{"n_layer": 15, "d_model": 224, "n_head": 4, "n_kv_head": 4, "head_dim": 64, "d_mlp": 896, "vocab_size": 4411, "activation": "quick_gelu", "norm": "layernorm", "norm_place": "pre", "norm_eps": 1e-05, "positions": "learned", "qk_norm": false, "attn_scale": 0.125, "bias": "all", "tie_embeddings": true, "parallel_block": false, "init": "normal", "init_std_qkv": 0.0204, "init_std_o": 0.00372, "init_std_up": 0.0204, "init_std_down": 0.00372, "optimizer": "adamw", "lr": 0.00241, "beta1": 0.9, "beta2": 0.95, "weight_decay": 0.11, "lr_head": 0.0117, "grad_clip": 0.5, "warmup_steps": 315, "schedule": "wsd", "decay_fraction": 0.264, "decay_shape": "linear", "final_lr_fraction": 0.0, "batch_tokens": 131072, "seq_len": 512, "doc_mask": true, "train_tokens": 563500000, "steps": 4300, "dataset": "wikipedia_en"}
MLP neurons of a small language model. Each row is named by its layer, matrix (down: output weights) and neuron, and shows model dimensions 32-159. Each number is 128 + 24 x the weight over its row's rms, rounded and kept within 0 to 255.
After each neuron's rows, "raises" lists the tokens whose logits its output raises most directly, leaving later layers aside.

L8.down273 [ 98 124 138  91 117 113 103  87 130 124 127 169 166 129 105 180 187 112 112 145 107 124 135 120 150 145  86 121 141 133 145 133 111 120 144 127 170 164 101 102 135 131 171 111 173  94 126 123 131 140 123 151 145 132 175 110 150 126 125 138  94 122 131 139 131  88 187 156 109  72 137 131  78  98  76 161  83 147 122 146 122 162  89 118 153 106 167 119 116 117 118 120 102 122 156 165 121  92 146 147 138 136 168 133 123 124 116 165 114 132 140 106 106 146 148 145 123 104 154 133 139 120 137 133 117 130 142  85]
raises: "200", "198", "195", "199", "189"

L9.down49 [ 81 121 103 107 127 207  99 143 162 138 100 116 130 133 144 131 116 104 130 110 148 154 149 139 143 140  98 115 123 133 120  26 162 121 135 112 110 155  77 130 125 118 119 110 111 138 116 149 113 145 118 118 142  96 141 138 130 120 129 117 126 151 103 128 161 124  87 116  97 140 105 130 155 128 174 125 109 104 153 141  99 101 133 150 146 139 142  99 107 146 153 158 151 158 119 129 156 166 130 144 100 140 124 160  84 121 154 169 129 140 122 128 114 109 166  90 163 111 140  87 101 134 137 138 137 118 134 130]
raises: ")", ").", "). ", "|", "Succeeded "

L12.down384 [138 109 121 138 106 147 133 227  94 106 134 137 109 131 115 150 171 137 109 126  92 155 157 131 120 181 143 107 114 140 117 125 123 107 116 136  98 160 135 121 144  86 100 176  72 109 126 129 108  85 122 123 109 125 112 121 141 195 165 155 118 112 129 158 138 128 112 137 143 114 135  64  97 119 121 122 116 132 152 132 124 142 127 134 113 125 127 130 121 146 118 122 139 151 102 128 134 144 122 130 116 126 122 178 170 108 136 125  83 101 147 118 138 136  90 194 121 148 111 102 146 117 137 177 105 177 130  81]
raises: "months ", "Year", "years", "ities", "minut"

L9.down803 [150 149  98 161 121 157 134  55 111 124 116  98 155 170 149 118 121 181 135  85 122 155 108 145 107 125 134 190  96 134 103 154 142 172 127 139 160 125 142 147 159 119 139 142 145 106 149 100 160 183 129 151 126 116 170 105 121 140  98 140 120 119 120 124 126 145  79 117 138 126 142 123 141 126 203 155 150 133 149 145 124 121 140 158 114  94 125 133 105 109 126 132 101 141 157  87 106 111 148 111 116 158 128  77 117 155 123 122 171 130 148 126 116 126 129 185 139 143 131 137 134  90 109 140 130 108  65 145]
raises: "it ", "the ", "its ", "a ", "this "

L11.down379 [147 104 114 165 109 121 133  23 135 123 104 106 171 140 158 148 147 125 101 101 114 155 122 102 127 124 134 154 141 126  92 143 151 133 134 180  96  90  95 132 137 131 164 115 104 129 131 120 156 145 115 126 133 108 136 135 156 121  90 123 110 177 122 104 103  95 103 125 136 122 120 135 154 132 133 116 150 132 150 173 136 131 104 146 139 163 151  87 163 124 101 124 169 120 140  98 142 100 140  56 143 125 151 107 130 131 140  99 154 145 106 146 117 122 172 140 122 134 105 138 150 133 115 212 112  96 164 123]
raises: "the ", "its ", "their ", "a ", "his "

L11.down388 [150 149 102 127 127 141 134  46 124 161  97 136 134 154 135  91 131 157 123 109 139 138 125 118 107 109 107 134 140 122 123 160  95 146 115 110 120 142 120 131 186 153 122 169 106  99 191 129  92 137 152 153 110 165 125 130 136 133 131 162 110 162 161 134 118 119 138 123 114 154 159 159 137 126 167 125 131 104 162 128 112 135 145 130 131 110 151 141  94 128 108 127 150  46 129 169 134 130 157 127 114 130 139 109 102 139 124 112 135 119 143 147 127  58 126 162 133 138 150 138 134 139 169 170  91 124  85 128]
raises: "including ", "but ", "however", "due ", "because "

L10.down82 [ 85  58 121  58 126 105 118  77 137 122  81 149 123 140 162 153 132  93 129 146 148 132 155 152 112 138 153 115  91 141 164 105 138 117 143 118 138 133 172 159 157 141 161 135 106 120 147 140  92  93 108 133 143 114 118  79 108 178 112 103 149 150 113 122  83 130 135 132 111  73 157 149 151 117 125 134 100  96 101 109 122 167 109 123 105 112 135  92 135 139 127 112 156 126 127 137 115 130 141 101 116 139 108 138 164 135 134 144 128 109  90 114 130 120  79 154 156 120 145 159 143 142 196 168 142 137 157 118]
raises: "Apr", "February ", "even", "April ", "October "

L6.down872 [ 78 124 110 120 149  95 107  86 162  96 134  98 136 136 155 125 142 114 118 131 145 147 150 137 146 199 129 110 138  93 128 108 121 128 136 145 121 115  85 110 116 148 130  99 105 141 104 131 120 104 159 123 138 121 171 126 119 111 101 115 165 146 105 134 129 125 145 132 125  99 128  71 123 105 110  95 147 132 163 152  91 130 151 154  81 145 129 122 144 128 175 142 171 166 133 152 144 162 122 151  90 158 143 113 150 110 111 167 100 135 176 157 110 158 150 100 136 131 132 117  67  63 162 153 147 107 114 119]
raises: ").", "). ", "), ", "); ", ")"

L10.down22 [152 126 121 119 111 136 119 149 129 148 151 177 130 165 138 125 100 118 135 133 125 102 145 133  99 120  88 146  92 114 157 174 111 134 119 127 140 185  91 110 148 143 145  99 120 149 201 151 144 130 110 169 117 105 120 154 159 141 121 150 125 142 134 136 105 134 138 101 111 119 163 151  76 126 105 137 120 121 107  94 152 146  79 123 125 110 136 148  98 158  95 154 130  64 132 140 117 138 159 183  83  82 122 139 116 171 124 103 109 125 140 120 119 109  86 177 125 119 153 144 152 105 166 149 110 126  95 125]
raises: "and ", "however", "or ", "by ", "but "

L10.down409 [112 107  84 104 155 145 112   1 145 110 109 180 135  71  91 139 111  94 159 116 124 168 113 134 119 123 126 142 120 143 131 143 145  93 112 148 173  95 129 149 135 161 181 101 126 124 105 118 144 140 113 127 160 141 128 116 104 144 114 124 140 152 139 176 131 136 175 146 133 116 103 122 117 123 157 145 122 133 104 153 112 145 154 115  93 128 120 140 135 145 105 129 157 130  89 132 145 125 105  78 138 131 154 109 144 152 112 139 117 157 136 120 134 157 137 126 103 138  98 119 127 132 193 179 141 155 113 122]
raises: "April ", "March ", "November ", "February ", "197"

L12.down659 [ 94 135 122 132 145  98 101 124 102 145 151 149 128 120 150 130 131 107 115 105 138 150 128 136 167 198 128 112 108 120 161 149  99 117 102 120 150 115 108 117  99 155  97 100 179 127 142 127 150 166 130 169 147 117  87 109 176 137 158 147 182 162  80 149  91 105 114 127 130 128 129 116 117 125  99 108 136 151 130 197 139 104 128 119  97  90 129  78 199 127 144 139 162 105 113 135 160 115 176 130 121 135 115 117 146 121 123 126 131 121 139 116 100 144 116  98  81 149 137 137 120  95 129  83 130 115 135 146]
raises: "), ", ").", ") ", "); ", "). "

L12.down861 [138 128 114 132 117 123 131  87 160 117 175  99 133 117 149 124 117 106 173 151 137 153 141  74 102 125 128 141 151 132 136 115 166 136 165 136 124 165 140 143 160 115 141 126 151 171 109 120  97 139 164 142 103 126 107  94 114 134 138 145 144 112 130 115 112 109 131 122 133 155 147 138 143 133 188 127 113 138 138 153 132 131  95 133 135 105 137 138 144 126  96 141 126 106 148 103 113 160 106 179 109 146 126 156 132 100 106 120 150 144 146 126 109  96 140 116 137 154 114  90  89  93 118   0 147 127 110 122]
raises: ".", ". ", ".) ", ":", " "

L6.down224 [ 96 138 124 109 133 123 138  25 113 131 138 169 135 163 116 165 115 127 118 109 135 137 156 134 142 179 121 157 141 136 112 174 133 148 146 115  89 100 169 145 117 127 131 131 144 127 124 111 131 126 116 123 146 101 129 144 111 127 177 131 186 120 153  82 112  97  99  95 127 128 132 145 118 126  93 108 107 105 119 145 154 150 119 142 123 105  89 104 130 138 105 113 154 148 110 136 120 112 155 133 106 163  94 150  89 177 130 149 125 147 177 107 167 148 124  94 158 119 106 135 120 132 121 128 108 143 112 122]
raises: "===", "====", "=== ", "==== ", "=="

L12.down795 [ 92 174 115 124 127 137 121  52 116 135 121 106 154  93 121 152 119  76 140 175 161  86 126 160 125  96 131  89 136 144 105 114 152 128 126 112 116 143  94 141 152 112 133 116 122 165 118 128 107 145 137 138 117 159 163  74 134 107 143 150 129 135 157 112 119 107 128 149 122 129 118 132 129 127 166 105 141 128 157 151 123 128 127 164 118 160 147 103 169 128 144 122 128 142 104 174 145 114 111 110 157 137  89 130  98 157 124 132 118 125 119 120  81 108 158 149 146 137 148 150 105 128 157 105 120 149 100 107]
raises: "until ", ". ", "when ", ".) ", "because "